MLP neurons of a small language model. Each row is named by its layer, matrix (gate and up: input weights; down: output weights) and neuron, and shows model dimensions 0-63. Each number is 200 + 20 x the weight over its row's rms, rounded and kept within 0 to 999. A neuron's up and down rows have the sign that makes its largest values positive.
After each neuron's rows, "fires after" lists the tokens most often just before its 100 highest values on Wikipedia text that the model never trained on. A number after a token or word is its count.

L3.gate16,213,180,219,188,198,196,182,185,178,190,242,175,219,238,226,197,201,227,201,196,217,233,174,149,218,174,198,230,170,235,224,170,203,204,165,224,233,184,192,209,205,195,243,189,228,211,200,210,205,231,190,189,203,213,230,226,224,198,216,203,225,179,172,217
L3.up16,208,164,203,174,226,201,223,182,194,169,192,229,201,244,190,208,172,189,205,202,214,174,211,184,195,187,197,238,203,193,195,211,216,204,182,194,203,188,238,238,173,231,192,183,221,207,226,204,194,206,233,204,209,221,199,235,206,198,189,159,221,151,180,219
L3.down16,138,191,183,184,162,180,213,178,206,221,179,218,196,198,179,175,226,196,196,213,163,194,186,190,186,220,211,210,196,195,225,205,180,173,224,165,195,217,192,201,184,208,192,197,206,209,215,205,197,197,187,210,192,192,186,191,194,195,175,198,161,221,221,172
fires after: "==" 38, " ==" 14, "er" 5, ")" 5, " =" 4

L5.gate388,182,191,190,184,193,242,173,183,221,217,224,198,200,185,214,214,223,232,178,176,219,203,176,206,189,163,207,217,208,186,225,174,171,215,173,233,192,219,227,214,217,196,207,176,224,212,195,217,160,206,197,219,205,184,199,236,210,179,206,237,234,198,229,205
L5.up388,244,180,190,163,192,187,181,199,186,204,233,216,195,216,215,209,189,189,190,175,184,233,219,202,215,182,209,225,193,205,222,146,214,187,197,184,218,217,202,155,163,242,228,200,200,202,237,183,182,195,194,209,204,174,184,227,161,189,194,231,218,200,189,178
L5.down388,198,205,203,181,184,198,207,168,200,227,195,197,211,179,166,230,201,195,137,193,225,195,216,206,205,202,207,201,190,197,195,204,196,178,206,224,191,210,235,214,213,236,189,185,244,226,185,206,175,182,229,205,196,172,168,224,261,183,205,216,183,202,213,195
fires after: "," 18, "==" 13, " However" 11, " =" 6, " ===" 5

L2.gate115,200,187,175,218,210,232,225,153,212,239,191,216,204,186,187,223,211,181,177,218,173,213,187,209,220,180,214,168,183,188,215,216,220,192,208,210,186,154,191,219,171,193,250,217,203,199,188,192,228,220,174,201,205,231,185,229,171,218,231,219,188,201,237,207
L2.up115,217,201,212,202,197,171,203,178,183,175,212,201,214,227,148,212,181,197,201,168,191,200,199,206,231,197,172,219,215,182,217,194,246,213,197,223,195,193,199,196,219,210,245,217,206,242,191,195,185,185,185,233,186,183,203,191,203,231,189,182,194,195,216,213
L2.down115,200,204,166,203,224,195,217,185,200,190,193,197,210,219,198,190,211,219,199,191,203,236,186,183,214,215,202,184,235,166,227,218,248,188,165,184,201,218,190,187,212,200,228,222,171,191,189,219,190,182,195,191,176,192,178,250,247,221,208,209,189,162,168,244
fires after: "\n\n" 25, "\n" 19, "." 11, ")" 8, " Year" 4

L4.gate62,191,221,229,207,222,211,185,203,138,203,226,209,227,203,195,209,201,190,200,191,217,228,208,220,222,192,219,204,183,192,183,218,215,177,165,231,239,200,158,230,197,210,223,185,220,213,224,227,193,188,187,211,234,225,195,214,211,171,211,207,195,194,172,221
L4.up62,186,182,181,217,188,191,202,209,176,197,178,189,222,160,212,172,203,194,202,222,173,196,184,184,195,231,230,188,188,183,186,234,182,214,175,243,185,180,161,172,189,203,191,197,182,210,204,182,166,203,188,186,224,201,204,186,225,199,189,229,199,226,209,191
L4.down62,196,220,186,185,222,193,211,153,196,201,188,174,190,210,187,202,231,194,211,238,198,194,208,191,190,183,229,246,185,218,183,170,200,175,204,186,218,180,178,173,186,194,192,220,180,215,183,220,185,222,210,161,197,203,202,191,224,207,231,214,222,206,201,224
fires after: "olog" 18, "s" 10, "ac" 7, "air" 7, "umb" 6, "al" 4

L2.gate529,182,228,195,185,183,181,166,207,205,209,202,204,158,201,205,221,248,148,200,205,169,210,196,219,220,201,197,206,215,234,228,189,197,178,178,188,204,207,177,213,201,208,235,176,188,194,218,204,194,182,190,192,184,226,202,203,155,199,214,187,208,212,184,218
L2.up529,195,205,194,230,193,190,194,215,197,192,137,222,170,227,157,202,215,200,217,203,222,196,202,212,227,209,190,218,211,206,222,210,225,174,133,195,157,220,217,175,225,179,196,237,211,192,200,229,184,188,224,195,177,197,198,195,194,206,198,204,162,231,180,220
L2.down529,204,199,209,222,227,219,211,232,178,193,162,220,203,209,200,197,192,176,223,197,225,223,199,223,232,198,208,196,211,152,188,202,215,196,188,183,206,191,194,176,202,188,190,205,192,173,214,169,196,178,198,209,168,212,208,212,181,163,225,225,161,219,197,206
fires after: " d" 17, " D" 17, "d" 6, "D" 5, " opp" 5

L5.gate108,209,186,187,202,225,182,210,198,182,208,179,171,177,186,207,217,213,203,217,218,240,203,229,208,216,167,164,189,195,197,168,206,169,193,208,192,217,207,221,210,213,186,163,209,188,177,209,188,221,181,166,200,179,229,184,155,196,222,193,217,223,209,186,209
L5.up108,175,184,196,177,206,203,183,191,175,188,179,203,228,211,237,218,217,190,164,237,210,210,215,183,177,217,189,209,203,201,202,194,150,208,184,188,216,199,200,196,225,217,193,193,193,223,189,202,197,193,214,179,216,220,197,228,208,229,224,194,165,221,174,198
L5.down108,200,209,200,177,204,168,236,187,231,188,193,216,204,187,207,168,217,182,220,198,197,179,190,175,186,193,172,230,239,225,205,194,197,205,219,227,171,209,227,172,208,197,163,187,201,215,175,181,163,184,195,207,155,200,188,229,215,192,205,203,215,160,211,176
fires after: "\n" 28, " one" 6, "a" 5, "\n\n" 5, "mer" 5, " head" 4

L4.gate470,185,235,197,207,212,207,209,215,201,182,185,207,190,210,186,180,194,171,220,206,172,177,196,204,202,224,191,166,170,171,176,229,178,202,194,214,178,236,190,200,169,180,201,217,201,207,211,208,177,203,175,183,228,193,222,201,206,197,191,179,203,196,196,193
L4.up470,211,188,161,207,208,191,198,199,221,208,219,176,191,171,174,195,223,221,174,205,203,208,228,217,163,186,205,200,189,177,200,219,194,251,208,222,197,202,209,217,233,198,189,188,221,203,154,214,195,216,224,203,200,211,183,168,219,198,191,178,195,229,220,194
L4.down470,188,207,202,204,212,196,240,224,225,200,201,207,223,215,198,210,216,203,209,194,192,204,229,184,180,196,199,183,206,202,202,197,193,227,219,169,189,203,221,207,181,215,160,188,158,180,201,172,195,189,216,188,190,199,181,167,255,195,200,191,158,233,220,168
fires after: "\n" 79, "\n\n" 13

L2.gate266,179,186,207,180,202,188,224,180,205,221,157,207,196,181,190,212,220,209,197,206,183,191,222,195,192,198,222,181,178,187,190,195,191,199,208,211,206,196,183,228,188,200,180,240,180,214,217,192,237,207,209,217,182,205,210,178,190,179,209,161,205,244,215,187
L2.up266,178,197,166,203,194,198,218,241,206,190,184,196,204,196,196,217,197,203,222,221,215,215,184,187,190,199,198,194,224,185,214,164,194,201,184,226,157,190,183,167,201,181,169,201,206,198,211,178,203,203,214,203,180,194,174,164,238,163,212,174,180,236,200,204
L2.down266,180,172,200,204,219,180,209,193,210,213,177,189,222,212,211,231,223,195,216,190,205,209,202,165,165,213,186,195,234,216,217,184,215,193,183,238,154,222,197,191,232,187,168,213,198,197,215,178,207,183,197,195,185,220,196,184,212,198,159,181,203,228,193,207
fires after: "\n\n" 80, "\n" 6

L2.gate33,169,222,228,207,216,206,209,202,225,233,160,175,227,207,196,208,169,202,196,187,206,198,197,209,188,183,194,196,181,166,190,222,238,200,191,212,210,193,235,205,205,223,202,240,246,179,177,188,222,238,197,213,190,240,175,212,194,210,173,220,204,202,211,212
L2.up33,213,211,185,220,220,207,202,207,219,211,157,175,178,223,205,168,221,199,187,204,194,223,189,195,204,202,212,154,232,208,211,210,178,181,198,219,230,164,209,196,164,178,206,203,209,173,186,210,235,169,246,167,211,208,208,219,223,225,236,225,219,180,212,201
L2.down33,195,218,202,185,156,242,194,155,176,186,249,210,180,213,207,218,190,216,220,209,194,196,191,217,218,231,195,227,228,214,231,205,170,202,220,219,146,236,183,229,241,226,179,216,182,206,176,210,194,208,210,187,189,179,204,198,229,175,199,209,190,208,203,206
fires after: " on" 41, " to" 16, "On" 12, " On" 8, " since" 6, " May" 4

L2.gate36,197,204,190,206,206,205,235,175,244,212,235,205,246,169,218,189,195,202,199,216,208,226,195,203,201,235,169,202,176,225,166,204,192,186,207,199,201,216,186,195,215,197,193,224,184,170,204,184,184,193,247,191,196,217,169,213,176,187,183,216,204,199,204,187
L2.up36,221,167,190,235,183,182,217,179,225,215,209,192,185,189,201,200,184,191,221,221,191,232,216,188,157,200,189,231,186,207,198,162,220,224,199,188,217,192,211,189,184,136,215,207,170,197,225,203,189,199,207,203,203,215,180,219,196,194,180,192,225,217,209,189
L2.down36,193,231,204,202,197,172,209,187,192,208,200,180,221,177,244,197,236,234,208,211,199,203,238,212,175,241,179,202,189,191,154,228,203,238,214,236,224,206,207,178,194,183,201,189,193,223,214,197,193,179,230,203,201,201,197,194,172,216,187,217,221,191,216,218
fires after: " m" 14, " M" 10, "978" 9, " in" 8, "N" 7, "M" 6

L3.gate573,208,231,211,190,243,174,170,187,191,187,164,173,217,202,181,211,218,210,223,205,203,200,215,207,216,166,241,180,196,197,222,175,249,178,221,175,210,214,220,206,198,179,219,172,204,197,204,224,221,201,186,198,174,194,237,178,155,193,215,216,153,232,190,145
L3.up573,181,234,230,187,221,193,203,210,193,189,167,187,188,221,213,247,214,184,181,214,213,230,196,181,204,194,220,190,166,184,159,177,226,157,176,199,173,179,189,197,211,200,198,224,210,193,185,167,188,191,224,227,189,185,201,204,170,205,221,194,191,215,231,219
L3.down573,213,219,204,208,222,207,207,238,217,233,191,206,213,200,217,171,234,171,156,199,240,213,187,194,193,226,219,202,181,225,208,193,180,189,191,200,220,183,186,198,196,170,211,203,178,205,198,166,200,199,215,223,183,204,172,199,145,189,194,191,185,227,192,206
fires after: " c" 19, " d" 11, " D" 8, "D" 4, "h" 4, " s" 4

L3.gate87,205,198,232,174,209,191,216,219,222,178,181,244,214,194,203,221,194,176,189,180,182,184,197,210,169,208,254,209,192,212,177,160,243,240,210,221,192,185,220,209,220,181,165,195,188,190,207,189,219,241,191,180,219,184,181,167,205,166,184,205,209,214,195,199
L3.up87,181,190,190,208,204,221,209,194,198,191,170,234,191,203,195,237,206,206,194,221,182,179,192,183,204,175,175,214,179,217,173,232,202,213,213,196,194,231,197,239,185,168,177,181,176,223,220,208,211,193,198,201,182,209,179,214,163,187,178,198,246,194,185,231
L3.down87,194,193,210,200,186,156,184,213,160,223,204,190,198,213,217,186,204,206,212,190,166,178,205,229,218,229,210,164,215,226,167,218,207,217,178,176,173,190,214,225,204,231,204,235,179,191,224,190,167,227,201,174,191,209,180,161,219,200,229,218,192,213,189,223
fires after: " B" 24, " b" 10, " Th" 7, "B" 6, "b" 5

L3.gate272,208,209,199,216,221,191,196,209,228,186,213,189,177,233,214,200,198,183,171,201,159,174,178,172,199,197,164,176,246,200,223,205,219,228,225,189,193,222,223,214,204,186,169,205,146,188,204,214,190,181,211,222,187,188,193,206,201,210,201,225,193,230,202,164
L3.up272,184,173,206,195,240,201,174,184,195,203,201,220,190,187,210,204,191,202,215,199,176,223,185,194,216,220,220,187,214,169,176,198,234,201,209,226,182,178,243,216,159,213,233,195,160,210,169,196,206,206,199,198,192,201,227,200,194,174,229,228,207,208,172,213
L3.down272,173,223,208,218,207,166,215,216,194,191,204,176,205,180,202,206,189,234,185,217,175,185,204,229,184,212,183,176,213,143,161,209,223,149,201,195,192,165,214,200,204,201,206,202,183,172,206,234,174,196,228,215,204,188,235,234,185,163,208,198,215,212,198,247
fires after: " N" 36, "im" 6, " K" 6, " m" 4, "a" 4, " M" 4

L2.gate126,213,192,226,202,194,198,167,239,209,194,191,191,202,228,191,188,202,226,201,214,190,193,220,214,206,228,221,167,210,171,159,235,205,234,216,220,227,207,179,210,189,200,195,195,199,186,215,189,234,192,208,184,209,217,188,249,197,182,229,199,195,203,203,223
L2.up126,211,178,210,197,211,201,230,211,178,205,199,200,205,187,159,218,222,176,203,214,201,243,240,189,211,196,212,191,194,164,203,229,198,220,194,181,207,216,173,231,192,203,222,223,239,194,179,189,207,167,197,185,207,189,181,181,184,169,196,219,182,229,208,210
L2.down126,191,233,209,210,208,215,172,245,182,209,204,225,160,180,179,203,184,185,198,195,240,209,215,227,203,196,210,220,200,181,180,234,211,207,192,213,227,174,169,206,213,227,206,194,206,218,215,170,223,145,188,165,213,203,185,201,172,219,219,176,185,198,200,236
fires after: "\n" 37, " in" 20, " out" 5, " In" 4

L4.gate226,208,227,209,167,168,210,194,232,191,226,169,222,220,225,203,209,190,201,212,241,193,222,159,209,194,220,202,160,182,200,189,198,193,216,219,183,199,217,210,201,172,200,208,193,224,216,183,173,229,220,214,180,185,204,182,226,157,180,194,222,209,194,218,209
L4.up226,178,209,152,209,185,203,176,156,222,211,170,190,206,194,224,183,179,211,188,187,197,188,218,243,206,209,242,183,181,198,171,213,224,239,215,223,200,211,197,194,199,189,191,202,224,203,200,193,210,231,199,194,178,234,215,156,218,239,195,184,209,221,216,174
L4.down226,221,223,189,242,195,244,199,157,182,229,216,219,184,221,176,212,201,189,223,206,196,174,178,197,219,204,198,168,194,204,173,216,190,230,218,213,200,222,192,158,157,227,189,222,199,190,194,203,199,238,192,200,169,188,188,188,150,175,215,215,175,217,206,201
fires after: " to" 27, " on" 27, " at" 12, " At" 6, " On" 4, "In" 4

L3.gate375,215,223,221,181,217,224,224,193,182,176,185,207,229,197,207,195,184,190,196,217,185,192,180,193,232,165,214,205,180,169,214,169,203,185,198,224,133,211,180,261,207,205,198,179,195,219,186,226,210,186,195,189,201,208,226,222,189,206,218,207,190,210,219,191
L3.up375,183,200,197,221,189,206,211,197,206,221,218,179,232,189,209,195,172,174,189,208,198,176,202,165,202,174,193,195,201,219,204,170,212,191,189,198,178,182,188,201,236,213,181,145,199,240,233,218,215,207,232,196,216,161,214,193,209,202,235,173,202,210,221,202
L3.down375,189,204,196,235,200,246,211,197,193,231,202,202,182,256,187,214,241,222,163,225,206,203,231,147,181,202,196,209,203,208,233,198,232,209,214,197,181,195,229,203,205,216,202,201,180,186,221,171,238,210,198,207,212,193,173,186,270,210,210,195,186,198,209,215
fires after: "\n" 45, "\"" 11, "\n\n" 9, "ers" 6, "ms" 4, ")" 4

L3.gate599,211,215,224,234,175,192,196,212,192,215,178,207,201,213,186,193,220,230,192,194,196,235,222,197,204,183,200,154,197,206,203,199,203,191,166,208,197,208,195,176,251,183,195,219,160,232,218,189,180,152,195,181,178,174,249,149,168,183,192,173,188,235,222,182
L3.up599,226,198,204,226,183,232,225,208,198,204,186,220,170,198,187,198,203,210,211,209,220,233,221,189,211,182,205,164,206,192,206,183,200,200,161,204,219,235,211,184,171,220,218,189,201,211,222,184,196,216,202,203,198,182,175,214,217,209,206,162,155,224,184,204
L3.down599,184,176,204,203,218,185,196,188,207,204,214,201,201,193,204,219,227,203,202,194,251,172,231,204,208,214,214,193,204,170,188,177,141,203,202,204,208,199,210,202,182,184,186,189,237,207,223,194,170,182,204,174,202,219,183,230,261,202,211,164,180,178,222,200
fires after: "\n\n" 32, "." 23, "\n" 13, "Th" 4

L4.gate506,222,196,195,194,218,189,223,183,182,198,183,202,210,195,198,210,179,208,208,188,228,214,209,243,197,223,208,204,206,195,193,224,203,227,186,205,210,195,204,198,197,193,196,228,214,204,189,178,245,215,185,165,169,181,169,198,212,189,250,187,192,199,177,217
L4.up506,197,217,193,176,216,217,245,221,170,181,206,168,208,205,175,221,237,205,189,192,193,208,224,168,213,174,188,223,237,196,204,221,184,210,202,205,168,185,195,212,217,169,200,201,178,186,208,180,218,191,206,228,250,174,215,217,186,211,194,199,180,216,209,243
L4.down506,193,171,185,223,230,185,183,198,192,181,183,195,205,227,176,202,226,221,207,217,175,175,230,147,196,184,203,231,194,188,207,203,196,206,203,198,187,185,197,207,231,205,176,200,186,145,203,200,231,208,191,177,223,192,207,198,262,187,209,224,169,186,219,216
fires after: "\n" 76, "\n\n" 8

L2.gate503,197,215,179,200,216,234,184,215,221,187,225,239,204,172,248,230,189,206,176,181,169,202,224,209,189,208,164,206,179,208,187,168,188,205,218,200,145,192,190,208,202,184,184,217,195,179,193,178,255,198,204,187,186,188,175,247,172,185,225,222,182,202,218,220
L2.up503,205,195,196,204,179,222,184,194,197,243,196,185,197,204,231,207,189,211,187,175,160,231,202,202,199,222,196,197,203,183,182,190,232,168,229,185,218,190,233,181,185,205,193,193,215,175,220,205,215,220,202,204,224,226,185,200,236,171,213,208,189,170,199,192
L2.down503,211,236,203,178,209,206,210,163,225,190,211,199,190,206,224,166,171,215,180,183,177,198,189,173,206,194,189,188,227,185,192,223,224,201,212,203,181,197,209,213,214,210,177,201,202,194,234,221,174,201,188,226,213,206,205,214,212,175,203,241,191,199,216,205
fires after: " m" 32, " M" 15, " t" 12, " T" 12, "t" 4

L5.gate164,206,190,219,229,175,209,235,191,225,223,187,188,167,195,193,211,198,208,183,197,191,255,179,188,184,178,202,188,225,174,228,226,200,242,217,194,207,183,172,156,213,190,173,168,207,174,198,216,191,218,222,216,187,208,165,200,214,203,130,207,191,219,214,189
L5.up164,213,223,221,248,188,214,202,195,204,224,175,205,174,185,182,225,200,191,204,188,181,216,211,246,193,172,188,180,221,194,228,190,184,214,177,215,214,215,215,179,207,209,187,195,193,182,221,228,239,183,204,213,179,195,180,174,195,199,198,200,216,204,233,189
L5.down164,218,200,195,207,180,238,185,218,222,219,188,218,198,166,203,247,191,196,158,194,209,186,199,232,200,182,187,199,215,214,237,188,184,196,202,207,221,214,220,202,196,181,182,190,174,186,198,258,193,173,190,201,199,197,173,180,172,211,135,185,193,173,214,216
fires after: " R" 15, "\n" 15, " " 15, " On" 8, "On" 7, " on" 7

L2.gate380,160,173,210,252,230,235,189,199,198,185,162,225,180,173,204,201,207,196,193,208,214,180,155,185,215,219,169,212,179,196,196,227,176,205,186,209,217,197,188,169,164,180,188,179,220,197,208,189,167,192,220,172,218,249,233,191,182,190,201,223,179,210,191,182
L2.up380,188,214,220,162,149,240,217,176,188,207,232,177,191,177,216,198,234,201,191,207,174,203,206,194,231,187,215,193,196,206,192,216,217,187,216,182,213,204,169,204,211,232,233,184,222,185,187,188,201,257,200,205,212,204,244,210,172,196,190,209,220,176,220,169
L2.down380,220,163,209,194,208,195,210,220,175,217,203,188,194,196,201,207,220,214,206,172,235,221,193,181,159,156,216,203,190,213,194,203,239,179,220,193,188,193,191,208,202,238,186,166,207,186,196,198,203,178,199,195,232,205,199,178,209,228,196,243,207,202,235,198
fires after: " N" 18, "U" 12, " n" 8, " Ar" 5, " R" 5, " j" 5

L5.gate249,210,182,198,187,196,223,206,231,199,252,202,217,218,165,189,222,187,256,184,187,192,172,207,202,190,175,194,184,177,224,162,171,194,234,169,199,197,186,209,192,206,204,149,224,162,195,195,193,221,207,240,200,202,199,197,203,201,177,217,186,193,176,206,199
L5.up249,211,202,156,196,178,230,217,213,235,203,188,153,209,155,194,186,217,225,174,222,228,190,212,181,194,203,175,211,231,244,196,205,174,210,172,193,175,201,194,171,206,138,184,199,213,195,196,194,183,194,203,191,181,202,210,207,219,188,227,161,216,192,254,191
L5.down249,204,209,185,214,183,167,181,227,221,215,208,203,217,218,211,202,203,176,207,167,186,184,207,216,212,199,239,172,218,200,203,183,187,197,176,193,183,184,159,189,186,214,195,231,206,183,244,208,235,184,187,172,183,190,192,163,255,158,191,194,217,177,201,203
fires after: "\n\n" 76, "\n" 13, " •" 4

L5.gate213,196,203,173,191,204,206,217,179,209,212,219,207,249,197,183,205,157,213,202,216,182,237,190,179,189,206,216,193,200,213,221,196,201,221,181,189,220,192,223,189,190,194,182,224,216,212,202,200,194,203,216,203,167,195,181,231,164,207,199,215,194,229,220,191
L5.up213,229,207,167,202,246,217,190,180,214,191,219,200,193,183,196,219,219,164,232,180,158,207,200,220,207,236,211,204,195,189,226,204,226,214,183,192,213,181,205,200,217,162,198,206,235,187,200,182,189,207,207,205,189,195,187,205,176,224,217,183,215,198,189,186
L5.down213,215,197,203,194,214,174,209,175,202,226,197,201,183,199,217,194,225,195,251,179,168,204,167,209,199,195,209,203,220,174,208,222,220,219,183,201,206,178,202,200,184,169,192,203,227,213,186,163,208,197,228,217,222,182,168,203,136,192,210,161,198,194,212,191
fires after: " the" 27, " to" 8, " an" 6, " of" 6, " is" 6, " not" 5

L2.gate312,224,183,185,206,210,215,227,222,209,211,168,179,187,199,205,194,218,191,166,205,198,212,185,169,177,199,221,186,227,216,212,171,200,189,197,195,212,198,196,218,195,214,235,197,204,202,212,229,175,206,211,198,212,198,187,229,181,207,254,209,246,190,179,194
L2.up312,221,200,218,195,186,220,208,186,184,200,221,224,176,171,194,164,188,194,159,208,207,205,179,167,193,201,223,190,219,198,207,168,215,199,181,173,210,155,215,212,219,219,242,202,188,205,227,214,188,192,222,192,187,175,202,177,220,191,205,239,220,203,230,210
L2.down312,199,208,164,228,182,203,195,226,181,187,175,182,191,214,224,198,195,211,177,161,189,153,211,218,231,199,223,197,180,193,194,204,208,168,170,211,219,234,224,213,206,193,195,206,215,251,192,228,181,218,186,197,208,167,245,212,202,220,173,164,191,215,197,226
fires after: " O" 22, "O" 20, " P" 7, " De" 6, " M" 5

L5.gate537,209,192,226,168,192,200,208,188,236,225,217,214,216,226,207,195,205,211,222,182,203,190,192,202,209,201,212,195,202,218,189,203,162,182,244,170,209,163,214,177,218,210,219,193,228,213,201,200,235,202,201,175,216,190,215,219,218,169,199,222,182,234,206,180
L5.up537,205,222,209,197,224,174,180,191,213,186,171,191,176,215,226,197,234,190,193,187,206,206,188,217,195,203,219,183,187,191,195,202,165,228,199,196,183,208,215,190,193,221,214,208,178,202,163,216,188,202,205,201,221,179,191,204,189,160,181,211,190,191,209,191
L5.down537,224,187,206,178,229,243,206,180,159,179,234,183,175,244,181,166,179,209,198,203,166,211,238,220,204,205,210,195,187,204,180,217,196,170,231,203,197,223,183,199,211,185,228,197,171,221,220,223,178,204,191,203,209,202,183,184,180,231,229,214,203,217,194,224
fires after: " sp" 15, "p" 12, "otes" 11, " Sp" 7, "d" 5, "s" 4

L4.gate41,208,190,213,160,204,152,202,202,188,190,209,182,180,196,160,211,192,238,220,174,216,207,230,191,165,168,175,168,212,213,218,213,234,172,204,190,205,231,197,206,197,218,142,236,169,229,181,208,180,160,179,198,204,219,209,222,202,190,214,210,202,186,222,181
L4.up41,174,204,226,180,234,242,167,187,189,170,217,198,205,179,202,172,229,188,179,204,219,183,204,203,159,229,231,186,176,174,232,216,166,207,187,211,179,217,232,202,214,179,157,215,164,198,184,206,230,182,189,213,183,179,167,215,202,196,187,180,221,208,192,177
L4.down41,161,188,166,189,223,161,174,167,181,178,208,209,207,202,182,202,231,237,155,194,218,212,211,237,192,200,186,229,221,195,201,188,208,199,226,166,198,229,203,247,207,199,161,218,183,212,173,205,178,186,199,213,207,182,204,194,200,177,206,173,181,155,206,200
fires after: " one" 21, "\n" 18, " bec" 5, " te" 5, " l" 5

L5.gate361,183,205,198,190,209,233,201,210,182,202,216,184,205,194,179,232,174,172,248,223,221,178,178,214,219,219,190,171,209,203,221,216,196,231,215,183,219,214,194,179,179,182,212,226,240,228,196,220,212,182,211,219,156,195,170,160,216,168,194,200,194,215,234,192
L5.up361,217,203,168,201,180,216,194,231,165,189,194,199,201,182,184,200,176,185,216,209,192,190,217,175,223,221,216,232,174,211,227,218,172,187,188,216,159,176,205,209,237,187,216,231,187,212,178,208,217,212,216,210,201,158,153,184,173,196,230,216,222,187,223,217
L5.down361,208,200,192,200,234,240,193,227,189,194,211,206,216,174,200,236,232,155,233,199,238,164,173,189,165,229,158,202,199,221,268,211,208,218,202,192,198,193,200,182,209,189,243,191,231,208,226,193,194,227,225,216,174,201,181,191,239,179,184,187,206,188,207,203
fires after: " the" 30, " of" 9, " a" 7, " to" 7, " in" 4

L3.gate600,176,200,154,182,211,187,169,174,211,219,218,208,229,195,209,226,148,197,209,178,213,208,205,233,203,207,211,176,215,211,225,207,238,182,207,229,192,191,225,195,229,177,232,205,207,196,192,192,194,175,228,201,218,206,208,184,221,182,200,218,199,228,210,176
L3.up600,224,181,174,199,149,212,203,192,201,238,197,220,199,221,213,229,186,208,195,191,151,213,187,195,211,201,212,186,225,217,200,205,220,168,220,223,184,201,205,213,210,203,201,242,167,203,191,220,176,193,194,173,227,237,204,193,208,193,173,216,198,170,172,195
L3.down600,219,222,209,243,209,208,159,170,205,218,191,173,220,172,202,221,190,211,201,213,197,197,210,203,239,217,204,206,204,187,185,202,213,159,223,183,156,185,181,172,187,215,256,201,156,211,203,223,188,226,233,193,175,227,187,191,209,223,220,229,216,189,210,215
fires after: "\n\n" 42, "\n" 21, "." 8, "os" 6, " Team" 5

L2.gate414,236,192,199,184,203,201,220,241,201,170,196,186,187,182,206,181,225,188,186,180,221,196,186,208,201,187,188,197,182,212,172,219,190,196,219,224,202,183,247,204,202,223,220,218,204,220,184,207,225,174,166,214,225,185,203,224,184,162,212,185,209,205,207,187
L2.up414,215,197,176,192,205,186,222,169,190,187,217,232,184,208,182,226,209,185,206,225,205,195,190,204,210,188,233,213,208,207,188,202,182,185,222,181,199,184,200,209,190,215,169,177,216,203,186,190,210,212,224,182,177,170,173,215,195,203,221,197,214,224,227,162
L2.down414,217,161,188,205,171,171,159,179,202,234,215,183,208,173,158,195,186,166,213,192,198,197,227,227,175,213,192,187,220,215,193,158,191,206,217,217,198,201,226,206,225,214,152,219,169,237,217,207,178,220,203,200,213,203,150,221,192,198,218,200,219,210,223,177
fires after: " B" 22, "B" 11, " G" 10, " F" 8, "G" 4

L4.gate103,217,196,209,193,151,162,208,169,207,202,194,179,213,189,191,216,214,163,173,183,194,202,183,180,181,178,220,208,202,191,218,221,184,207,161,213,213,206,228,172,188,191,199,167,220,214,207,214,171,156,184,206,204,195,231,189,182,207,195,173,201,234,206,199
L4.up103,219,224,202,181,202,205,191,200,190,182,201,198,177,213,202,190,202,198,192,190,198,176,180,196,178,182,235,209,195,183,198,241,200,168,186,184,179,193,184,179,209,198,202,183,170,226,170,161,216,180,213,197,174,184,212,196,193,221,178,226,208,195,253,219
L4.down103,196,195,198,222,196,218,243,224,213,189,236,199,190,212,219,222,174,193,180,186,188,208,187,189,203,171,231,189,202,169,197,201,193,186,153,223,233,220,213,209,224,241,193,202,197,252,224,192,207,212,202,208,187,185,243,217,201,199,214,211,195,198,200,195
fires after: " s" 19, " as" 17, " P" 8, " house" 6, " M" 4

L2.gate384,206,183,188,193,190,180,195,191,224,192,189,205,222,224,252,194,199,190,190,179,176,201,182,207,216,198,174,201,171,195,231,178,211,172,202,191,221,200,177,243,194,192,218,197,173,234,241,230,227,206,199,213,222,216,216,197,208,174,207,190,203,195,227,180
L2.up384,203,179,227,193,195,208,209,203,192,161,225,191,216,200,219,201,214,213,190,206,231,210,196,204,228,186,189,213,226,216,205,188,224,230,189,196,190,242,193,209,235,171,202,194,195,235,180,212,216,176,202,209,223,229,225,200,178,207,214,215,185,208,216,221
L2.down384,208,213,221,171,230,224,196,205,188,187,231,184,216,231,222,174,196,206,177,239,221,237,216,207,213,193,213,191,200,175,201,167,221,208,195,176,176,194,157,209,251,215,188,171,218,202,185,216,217,221,207,231,208,206,187,208,228,176,174,178,181,186,191,221
fires after: "\n\n" 37, " att" 8, " def" 8, " by" 6, "ers" 6

L2.gate185,200,187,185,216,207,197,216,168,213,215,222,195,226,182,195,179,175,170,160,196,205,214,186,217,193,194,205,169,193,214,216,217,222,208,179,167,211,196,206,175,177,165,209,213,209,170,197,178,137,211,187,184,194,212,233,215,204,196,203,216,205,242,203,202
L2.up185,219,205,207,173,190,169,200,149,205,184,198,193,207,207,207,215,212,207,196,175,208,180,211,215,212,197,209,227,207,185,174,176,207,217,198,173,199,195,209,183,225,212,172,188,177,217,206,168,189,204,222,239,226,215,156,191,183,177,209,221,176,189,166,227
L2.down185,203,156,172,203,171,172,207,195,167,188,185,189,221,224,204,198,268,217,205,210,198,177,217,204,206,206,200,231,223,174,187,191,195,164,203,207,171,170,195,185,214,203,206,199,195,234,161,221,191,218,207,212,211,193,206,192,209,167,244,185,187,180,184,196
fires after: "\n\n" 36, "\n" 24, "%" 12, "." 5, "D" 4, " \"" 4